Weights of a small GPT-style language model, trained from scratch on English Wikipedia.
Size: 10 layers, 3 heads of 64, MLP 384 GELU, vocabulary 2048.
Training: a variant of Muon for these matrices, 114M tokens, 6940 steps.
MLP neurons of a small language model. Each row is named by its layer, matrix (up: input weights) and neuron, and shows model dimensions 16-143. Each number is 128 + 32 x the weight over its row's rms, rounded and kept within 0 to 255. Numbers have three digits each.
After each neuron's rows, "fires on" lists the tokens most often at its 100 highest values on Wikipedia text that the model never trained on.

L3.up331:135198096151077185121176076122099123128093176123081129182096116144183113144149182115094109122096132167193109098154158128140126141161054084099147147079160108147157119105155168135201146149094114101199141101089164104150089158107074128127141117143146118161122155031127091126080098155144034179115110165099127072082100140167107114094151140154111115158089111139123194099138123173111098105166
fires on: "0", "00", "ady", "15", "ered", "ating"

L6.up196:166113135198097127075069101176133137096108092108113114146082108106145133192169145125130116163144111118117079102135154162132158138122020108137196147144095086136101110128160107090090103108167166112144150124154088161104145116150120127066110168134127114115136070179152166137108104170095164121154180144117161093053039166093139082124095086134121136071093135172131155101123139082140116134139
fires on: "it", "ect", "in", "ist", "s", "A"

L6.up94:116150217134151101152179112128136159122149119148163112165166126128108173123152171145151111165146119109069144100167076107107237193126162086149166181112112136105116156115108127107083133154073154095086125147071121099105139193193088120115122119073125069125140151106079137141130102114115111152087115102126112081095129056116155151120160114133148132165133163126144165150171100077100131117105
fires on: "s", "-", "ist", "ition", "and", "i"

L7.up182:150098127122141124113104173104147142068179094121088121135226104105098112114173078110171144145116165092130080126118095046151118088111117189106160137132181160179111137106182162121163142124117132160126201155103194124056091183122075026081118163139133100167146126154144112093079120101188123124125132078144114137164164123156164080108157101134161108118130157149086136148140116147094087163107
fires on: "he", "or", " com", "on", "le", " con"

L7.up144:160155127205099166134123106130098133129118052129114055070119076148142099116127112089156074154145123105178115100116116059158051091115150128150194135143117129095086146139126149121118075117100134125063100124147110106079154139084116108043141186133134100110158127094146088116092133089126135083125106112105096110145130124094126161137146207135091134163128167140131069071161112152186129122127
fires on: " at", "O", " to", " A", "it", "S"

L7.up283:138184149107149166159151178124126179016149168127097082147175130094083179151181135094092100095154138152163115168119141110065173149109181134090154141122101128147132113134108114091153144151129131142182124111100124179190170123166124153066169122119118117138158121103122107091156113143114124092186120132155140080148103087168112165142158036119089124150067158181152096100130131076135099163154
fires on: " is", " was", " (", " are", " cont", ","

L3.up299:105064126111127123118090148066100135173120153106198165115091097092161145095142109099084153129125202145142083191143059098114136130131157132146144084097093127165156104161144118153125068099107202179172118135182187182135078125131190195108136156126151111141091093068110088121079094127108155131083130133103130186146138134130093097124126114143108159166140087131171155119100170111159168167081
fires on: ","

L3.up249:138102130097121078105108105144187109135101109088140100151156082155147123096124116086155113159130146149077181125106106119040159192089121125098112047133124177127114159164132113199095180167097094188138102083128125081142079134142119142136119089137105182112101108154120120075096133147175116125132121143109133112142151163152058138098102124124112126140163185134158113203160081163142149121132
fires on: " un", "\"", "n", " Un"

L6.up260:142163059150132138115135140204090145170125124124154121130105139150135104105145103085162112100168160145125131086161183144078139102139109116109090148159121173077112105195159104183092116120131137101050074105114114082104124051173127161068105082155162144148132111111162113091155146123196091151156113178120122123102130105128170109106139081152137140131097130096195151159138119088191064143123
fires on: "k", "ak", "ar", "ag", "u"

L6.up363:173139186141069159116116105113112118146099095113136138127142113153143152132172109136174063125126114137135142116153136093106139113175131083082136199126153189173124154184162143083160141133145169063109140145091156149140101121168095064137117149043107111150101126151143132109093162108207163149118103167092085077074163052110127141129068186130110111094145166144105096119116066116128133137132
fires on: " D", "al", "1", " direct", "00", "ost"

L3.up251:130132080114068081101060177125166150163118129126180115180149134144156100249141081122087070149122071071130117055146144128148134194092127139103141091151122117166175110098080190120106130162102114199096106118178103104084102119119146132131114124147148137101124185122131177090113127100166118139087119150114087123115114169135076155101130128137145090117138155108159177161122128190160136142136
fires on: " ph", " family", "amily", "istor", " album", " ann"

L3.up89:095086184111158132142157091086124088110176161084102172154168149077088119100127136110146142164147145119169101098149159195108120111126091134117146111147141159161107139145127128143127075200126121122094082112153095150135124201102105098143178151118113129186112110097116120132039112140172110119132183110121214155105152190113054137070173139074099142123066067112137183172172145056104069101154
fires on: " con", " rest", "b", "st", " ob"

L6.up76:199128142146124119129107188136107170109121175100181106158155120105134126136123087173149141109126143054150119089159155116117116127107061031146093127155133168158173120111113105102170127090131048115109112121093130147102109142108114165091103120114137153089073122132121147130099133068120177162182123107095111177191151113205112092128141151173112129092075160163096094164137136133121103113113
fires on: "et", "er", "it", " same", "ited"

L7.up171:099145161119138162170153091162144128107129163130142080128160130180140118066118141125136156076110166144149125151059187124096181072177138138119166087136101129187121095126111114132124132159139147167136126096076105170173156182137066107082077076022146137114105086139119152157122129062186119123176188165119134143094145099098164097166087139178144106145101147121140118079137112112142033158200
fires on: ".", "e", "\n", "ange", "-", "/"

L6.up108:117074164127153061147149092055175151175162169134136094106117094131129171085117141111128134143105144080145119126144105074086108108151070151153094149097163177103122159102104175130099095142108151134160117174146149120138095169144111132107073077162079091173088191157069145144134159124147103153079173155156146105104156138123130061129129118150153141141111077122108138138133106116149117134106
fires on: "al", "z", "op", " ch", "emb", "th"

L3.up159:117147175169108139129130170154134176133142134178152079117157059153164123164118102135119104155098154150129077115107109094159109105079146124138082124092126193095114143040116163136160162200113188064100151144145112123103119072136134198124069149113164150156207034169094139094112123091092144153087135146095172162141114096121118122156127142101111159120130180125134121150125107089113211139132
fires on: "ced", " differ", " resp", " known", " there", " compet"

L3.up319:179116116069140178138092144109081119070139141148088141101107113115140119152123116141174149172125041126124089074172124098118147145208087129079093182173121133134179120109118151167087094089153131124071160160078126099101207130130123159104069141132112088127155138110130133098168155150082148147140136180176115127119120148135087172159098097111194144167148098155136154115094125165149133141164
fires on: " fl", " Pl", "il", " Fl"

L7.up180:130162128095161110199099118158134143091108144136163080078125077106159151099127102111167063148171084176126077146117097089162112145096128130147163121172145177118136141173139136123139139175134135146118110140103132169127130151162133138093171120139107070085128183140148127079149162101112179118137098113079061147127136104115106109192079168114084056165085079133097092160084147103134146128073
fires on: " L", "ar", "L", "re", "ed"

L6.up164:116089113073139190159091116132133114139154132152146121107134163100164166090167170100149196115167116147131087151101096117134183095160103125101131078112150058162084154102127079136128160177125130142117170125140131163123143135085132146122148117086108124122103098136155161119124120171110128145181135164124135159154180078089099137162160103185067108083117059103126149108103196125059090094141
fires on: "e", "a", "is", "us", "ad", "ine"

L6.up334:166160133122127110109157148102060084187130154149121131135176144167102115180139161087034106134147090118157140118145101107125122163136130150126051084066061140112138156131133116214080092155043146106136139155140113214149189107128153143160081128157111124133141115099165111095090120128131051079123164120126138114124093143169159154132108121104112065110153114155129087118140156113170086195115
fires on: " /", "ug", " tra", " w", "h", "om"

L3.up279:120067153134099143141120171091161185175112112111169093062132171135117125171153197100123144115163079105130153132105119080095169120152116147227095124118125125099124105133154129129135122164118162133152137101137106151116082079087121208114095083088064092119135063134131168083122102154109135134106184125143124091161142134114140127140083149141073172117091128054098167128155170135140122072160
fires on: "y", "ration", "ry", "ce", "ity"

L6.up153:189122091146122077083125119134118135112102098085122115115133118132156134153119134104135129102143171141164118131056167127181148074086097129153134124105158180140076110153131129148134134178133153141234163112144115114176154210109129104121139109153180152087126150168073128151123095146092187179128158095152145136140079108159087152114108102123179170116125049148151108170144119102102135102148
fires on: " comm", "ust", "ens", " Har", "ar", "ur"

L6.up39:102129175142123075089126105142122171070163121119126186145124160178107167134125135093139088092128173103169155155113127150157096085131093119186177146056133140147071150184113110173073119155161137119070152143139112121123097161121165117125118194129138125132143124092106106093111121113176174135105108127111129049088051126184114133160117133182130162108159183128101125142120157094097146120117
fires on: "ing", "y", "ik", "us", "el", "ut"

L3.up58:102154187125109169111094090153102103085110110102144153139146088119089156146132155110163136096123116150123152179129104158177105118128100121092153171152116203138123129137172163095168121168111108143101167121159105101116104168100118127111113163183107194141116137074147126135055128078162189146168198119124134128070140111166123129096072130134125157148180176100118052103108080170173109149085
fires on: " under", " along", "ong", " acc"

L6.up238:121110194148094123150113115160126140154128065107130149128151114161152147129175175115155092125127116168180134071141096151147148159108120133060113152087097103134158114089111118159159122176089138135112064155206082097115140179123129065111060124131155178074154129161144151152117077142126142109078121110173118147138101198175126151108082159072207128105144077094122087076180173153081095147106
fires on: "o", "end", "ot", "et", " T", "eb"

L3.up314:111169117155111149096115197117084163126144074120129057159147148157117085151151124155124199123141127126103176098134152181130162111154123087152092064099159115126100120099146127124126141119065152141120102177094111113111141125078102132164144035165147143086091112161117070095076160083106148158119141123123115146124126132057095135105142154170048107070112106097119123188103131124164103178119
fires on: "ic", " such", " occ", "m", "is"

L3.up1:117148109131100078084130106149135163104141076089140161101155243166040158178158101154126100163111125123123137129105095101109149075106084092150156115137136119186177095109114162104123084152110111157065087128182163082110094106068116150077188163141107086146171132139130111133099153134109151169170055112182128117146165081167144062155130099156145105208151115108092088124097110063146157160176
fires on: " res", "nd", " well", " ass", "ose", " en"

L7.up22:133096141162160107153150150124117178136146079066115110089124160181086141136132091100105081130164103133067133168159170154111134135125160085142214104104121087101182158099140131122137154071105067213110111134131049131153095148187166076165082116117107144143119101137183146139078112112097118123125205137076144090088113138115139159162131094119108121138131100049162156099111132116134216067178
fires on: "-", "\n\n", " a", " A"

L3.up121:193142114126140136113143113148077115152137095086143102144123134107092144173174122124161135166123179099166073174155114108188084061110167105092134161112077190112156088024154096106095100096101109116070114147126070150148072207121128128187160135141146129189114159107120123083087114149129136104128166137125082118092147167116156131128121086114160151099132147105128113135138100065115114132156
fires on: "ur", " gr", " took", "gr", "ut", "or"

L3.up351:156159124147123153087106132074153168079158126114113136130127110151111149216115100128134069123122095145117126133120079206098097156167119113113175133089113108154144107117133152127156100153122101245075120161120089171106164172071123074068125107086064093164143144136183140098165128095147116139157082138098114100077090126171085191095081179122136116120144122124061139111062075157102164183137
fires on: " cons", " remain", " of", " Ind", "adem", " Austral"

L7.up56:107097146184110153089128145122148169162099191095183156131137107176094109129143093158141122219169091170104132133103128154102145133165101152137151150128087167104158073104117182075126148144159151110181135130126070110091067143114121147124099098138137147123122143108124115093109133116134138091149168123112156092139137077115120114101019178123101087162078134105128060114188152104127097164153
fires on: ".", " (", "/", "ec", "^{", "op"

L3.up60:123162082151131202108142153143163161142106127106167137113100134098149106080123133071151104083092182136118092139181155136116089141106099143126123112137119102115080110115136091133084094112105144149154128097094080170117162121101070120165133079171103128152137104163126099163170152067133160188095110113134163120156122111227138107098136159141053183152114147124109093119160189106109091144045
fires on: "ary", "is", "ae", "W", "om", "ars"

L6.up33:131187138105143107167112160178145179178156164074159155137104111101141133158126159117105144138130077117101098081163171095148145166129112158118148074085134135103133124117078111099130102182133182087130099116132102045123139157145082181164121076091128127073117143138175087190194140107107131119167076085099119121126079096156094112078177144107120118089105113157147046101136136173145114122101
fires on: "at", "et", "ot", "V", " The", "op"

L3.up175:158107118162134090087089136123164070189114135147137161164203094126106108145189140130200083175136132169102121108112080102113131187108154108153100104147127138110132096150187115143091092117115129117120163130141170147135110080089078146117131110103103140120116109125104121077085102114156143134100094147165147148086206163126065156064134092161141170188094140124044173074140145188128090124154
fires on: "T", "t", " T", "st", "g"

L3.up77:089126106135117167136133136159115131036156083137153097170141149164085136136133153085187112161098159130105154132099155107065137166211140111126141115183147210120091104106155103120063141165132066111115094145132224079106150140075124120135112084102095091061086130118124072145169122137071107140089129123126171123118177087132161152144135127130103124168101124116161135109146155154147118141178
fires on: " reg", " Ag", "mer", " Reg", "isc", " disc"

L3.up32:151175120120139135191125066128047109090179116130160150105106142142110094122108135128194160087086154145135067139104169087133117092136045052127092151152137193168131178120196122130153178147135175067089167143114095093106184087134174151113125118156132150151178080096192134156101120097140098111122172110135157107132145097169079123107131108142138145136090080125142108119124155177157132153122
fires on: "ase", "et", "el", "ep", "al"

L3.up24:139143088097126101126093163121111115156124146076125166165096123075163128141098142155183172208072142080154146120080129082143081111061141126113168086185078133142085110079167139083096119151118177123087103164099165115136066099115158123127130141140135094127100172113135130107119100117116121126104093086105077097148106111144052133075099125093084114170132094116128157177081122065100198155159
fires on: " Em", "ack", " Is", " Alex", " Thom"

L3.up135:114143149153120090123143087132100137132189128143173174112117135113149177169115132130198116145117145120185198079126111096122085195087118107127118163142119120174112112155222114127097058143090125151136110187138194128129133136060061161145113142101093128094044120121179126134137137144195116118145070107061089135095131108145131139166136084154100136140150174120102124129097094072148198111111
fires on: " Al", "al", " Sal", " San", "l"

L3.up208:102119110072150092113107128170154108169138128141177168128146150079091157102136167099125111144093103095085147063181051127160073160114103131152145103110155089162144148105126119152074101120132112169115061109158141130124154129111087172130101114109119069123110116173074151127168137125171144152193131099116143127142147114153100156051128115156097142144142212149073048150133140136162154176107
fires on: " en", "st", " School", " App", " En", "om"

L3.up297:102139122083121183189053121148172175125170061134190123144138152190159157110208118145136114120114141138097149162141116119097144132071132104157163183167106118089110131161178182092093114071099157143080065073115170156103154098079186144114108142107136115079108124111131162107132192127213113142098120078141138135114143065137134190154082146124159142153074133116157070152133119124149169158116
fires on: ":", "s", "-", " /"

L6.up239:115135101161159134134130188142115204127143175137126168097142094169120122167135111076110095124117136114147106146134103131104141144127123122074134137112108092108162142152139134193077068172132111124066087072139170105106127163130115077108111126137115132097125077077121136116200129141185111115110147119091137075170158020149118159086059146105157109137104125142154086139191177142138128156188
fires on: " Mc", "anc", "-", "les", "s"

L6.up62:156111048125126149098089105137192121208132140112141090136143218081142044074061122137120111165109122150179094137120155115145177128097138173114127137151173171150143132126103151142121126130137141152154135178158115121082146140144105097125127076166149144115134109140129124115167110081154139105114083133097205091122064113107115116156097128121056112131094070061160145171192157157133113135157
fires on: "ch", "al", "5", "er", "w", "9"

L6.up142:116127195111121084124137151092135128118127133136102143062094143138193194113108136119130114133126079088082135159141108119157147104139096166143142133167129085120152101107130186149080122153120137052130151067134089145118090133115138119162132115125146100168064083138143144126172155147153161181128180179094171071128089206130107076108123106138142156116143172107160125120132121177165111165130
fires on: "ong", "ian", "il", "oung", "me", "ish"

L3.up79:097108123158124138116095116079138123155131114131155089183095118125116120165147168130144131122122132106183173106113117089049131120171124106080165132153129085170102113112125091206142092192124118104137188155204166148080116103067155139118126175090139166099101158098140191109115097127090151142193043112133089141108119127188131147061101092142168076170146140167178128118072144134178150106140
fires on: " ind", "ed", "nd", "ost", " Ind", "ind"

L3.up2:173079142142102111109109154098125119140072099130158177161152116124114155128119107132118137146182056121131158140184084120180143150150116187095185130108131122175090064108104098121069107112142134187126166183099142147089103206105072112131130180092111132055109092147104118059118095110150162136179138127096110134149145139168143174144119103114181135143075132147140065171134129114171128195130
fires on: " rel", "ic", "m", " cre", "b"

L6.up200:146143119182089128047124133149138096120120198150161145191168126103154092089116155107136149047129113121171162085103104185137153119116118150137136196154121143088093129121090147113077111084133109108167116175131076126107140158156127152135134169127163146079148114071096149124148114157131118105177122117080138101121101135172179100093129111130179138098112066158167113091128141127155086170131
fires on: "m", "b", "y", "er", "eb", ";"

L3.up139:114131150169087137119076149134158157147110111162159129163133149094143073145151110160158084135133083134155202078121042087174123045092135129163150099125158143122188085100166120169105144139087141122124095122099128115127127098111078124136125125146156103128036092075166120152110097159095105197112122122079123160213146076110082153091081101087124159128137102113148114090106122146194166130168
fires on: " sim", "ric", "ap", " one", " Cap", "ree"

L6.up245:149151169101087102099143117116120153097058117050134110128143092157116176184149140156111147195095128163140091154175185126124141130088148144157104100113143165150097118145139091182149064103136117137127131130112176176154202115118076204069079096123137109150119106163133121131108156133154151112122105111078093155128119149138120129096109110151127124151091166135119049106051105124218111093117
fires on: "9", "4", "6", "1", "3", " be"

L3.up53:139140111108134186113124090131169173122131084124132140126105124077100076139169182165099107113116141093134132051154135188106131125128190132128102115109105147106097082130149098144113106157153151160156130159134085112173070166111140065128187128139113134130161088106158157134100127094133115158127160170138132145104183130054087134140163165178080080103094152086097191144153166058112090126144
fires on: "at", "oy", "t", "all", "ect", "por"

L7.up307:129150156097088141108136081129152117133156085081189094106146055149090149139148173150119100147157184104150170106099132151095118114109153093135172138083114104123143137121102138117137123129118161108116120120121133182118150117148135115100134153144078122195077089105103118184111097124169099148145101161180151115061126145154112115060127149112135113105126122070186087151180098153095109151164
fires on: " f", "p", "ly", "im"

L6.up355:182113112158100055119103135187122089115170140131143191117090087115140144141139091128130194162154143105136119124135110075152194114171077113133133136142170158128134171117150146186125089099153118129119151109176153111134151102102126103113092181121107156114061126117138132117095144149135125119153123150138129118090070183150134125064056137090101163114146121082156142106119123139129160169116
fires on: "ol", "g", "ul", "h", "o", "ber"

L3.up370:146158124161142111141137161058147129117102154069172105104119177122100086138119158137151190104125127126107046166059190082087122106094059130148124166146095127086095112107169135121099182075167171086124095102166044158113164118170094135090137115192126197181162167180114150120125177172118115132125178107138151097094145098164113130128047119182130101123139125089164148118128109125100185114128
fires on: "el", "ch", "ay", "ound", "ow"

L6.up47:166190080128100109106109116169102182153071102149074115110119147090156191109140061130107163187119094121159173074150154114165181104133143149157170129123132139077154157087173080144106140121096111122158110128144106113090169127140158149092160105126153116106079173145153038107128110110122137138177104125139151114055150143065067156148081119150176130105084123103139094149141159184119085125159
fires on: "oss", "at", "ic", "urch", "in", "r"

L6.up243:160162129098171089117058147144161145144147140135099064141193130189106102119118105099130124103120172119111122130127149139184118111161165133059159087114114113128140061079152092114133219142102107109094142140081137165124156111125185169131114136127087131135145101089146136112119136095131167088173156076149104116129096087103155099138158160173121114020101120079133171151181147118132140201055
fires on: "on", "in", "or", "ard", "at", "er"

L7.up70:152135174133126118155171094188105152105106119190090144143105111147099111151100158115111123144106159098173166168071143092118147113171138114107132148114098129108059124138076138096138079124153063157127166101087121153112136178048147094152189122157082118140145186095137125167176110146134132181108144128117136148161121128155151040176147099146140095115130100124102172139100115158056160114110
fires on: " of", " his", "'s", "eg", "w", "l"

L3.up307:117187160067125107102122001045132104129160132174095114168167132131140200120104102162214165150113144134128153092136130111129126090158129123123103113134134150147137103132121118104146131120150108161122097074092142165057100139117171133149086158161139113102152072141142122172135128141069127131134100154102137147070144138114149148100127109184121052134067108164166140122214126094178116100126
fires on: "z", "or", " Geor", " Jun", "N"

L7.up102:137134138235161107122146125158181121167184136090133156127158090144082143128100104102115098169135106113085133119097085116120129135155084148103138156062104160117106142154149116107112168145139103125125150089156145112124138144124063178163119147150096073104159140106119119186134033124170103118103091127167128161116144078174111159050187129055093045160116170172170144149112083069135133123141
fires on: " g", "o", " G", "ag", "g", " Ag"

L3.up36:208110212108127138136142112134107131125144133121114034175126131161101137154134121099098094080133130120107152162099143149130153174116135098140035110120103071090145175072089135108120119081133115086107141142153157114128138150137089098136122115107111133143136169114124161115123111182172127079074202094102146177149134101123070134083090158077100091107098152181104079117125062175091193131137
fires on: " of", " to", "l", " in", "ay", " sub"

L7.up89:135069088111120114137121117115137168127170190150105181195123117144091114141140055071113090106149175107121101164071124080082205108081171199123109122105094125118144135138128094162051198110090146116139107129150100073094101117130071102139112172174156151099111101126105115104123093101124101161101192166127168090155109075156131136078086161119101137134168120131148143162114151150176119139116
fires on: "as", " med", "ag", " a", "g", "us"

L6.up318:135089148133118136128128162111165139127136179058102087152177088144166127139127097086124089113137174192133129133171117160100131133099131157093170113069111139154143127091135182103114100136111131138098151245093088142113067155131080153045147151117086139052106075114096155145122175144116124105119123106103130118162209091171076115107066085139117136137159154142165136138149072109070156140122
fires on: " was", "m", " is", " first", ",", " began"

L6.up116:118082079122168193119140105128131110136128140132175130123089122101148137092132122130089073125198171141099117144104122126145171174160203181179106110122118160121082071103158154122099163132066129118141142104175126118097163161111181145138148116124111117148105119114139100107151167083226147151126118160161139079064155076163103132201107154188132092161132063126103171107144086169093168111125
fires on: "l", "n", "d", "'", "L", "el"

L6.up326:165171175138096094123140134126124080154098168089108145108141142155063143083162141142088130155148133149099116112093119146160138054141152166123132134081168148094222121102168136192100076102147131172152099159114151106187162162082193107169121122178111124200095166103152132108092159103173094120115081082103159160117116106120187181134153055126093125071127152081074143084120117115096082173140
fires on: "or", "u", "iv"

L7.up245:113112138149130113156123101157161166165159156089192141090144081090148171119097096101181149139125170103106118161145117100122161108077119145139163127127149206133055163113135099152113125143074093145072174092088142155125121134147094128138154103133132180133142182128100094133107171121128128127102141183145090129116130118141088093125146190120122113096095111150104135034122111209109157120160
fires on: "-", "ou", "'", "ed"

L3.up350:104186171078168122109098188087104162149102079144140171087104095188133128113204101119166140070133093084091164153134122126143120103161105105111077092128167114133130173151143144158142134136107152113084132108126127081131155119138121167142128083126149150117136155080140076142144101129143160138157126108125060135132105124147117141076124120092109133081147117135164099140103122170162154157153
fires on: "y", "ow", "he", "our", "en"

L6.up118:109123167182089095167121165113114166233162122122207115128146121091171092111078142176158088049108115156129101122182152133040144164137109124146131106121136097100099091132107122099084170142136100128104129088138150163153130087187089089052028117163157126110174116084158139116133169128108140140140100149120110111135130134120071140100095079153146101120088163133095137086137111106165206131132
fires on: " T", "am", "ar", " Austral"

L6.up214:144107113157148130051107182144070138096115075139148164155091138131114103163123176098098194162141143119108145160170111127170132116125132115122108112081132103143118215168141138121108161080137147089168157097131158124137182134097126161092157163100190163094162157134136212129115160126194076097123097137135128095108139131142135126141060120155110129156095133133116107154142148135101070139138
fires on: "ing", "ed", "0", "14"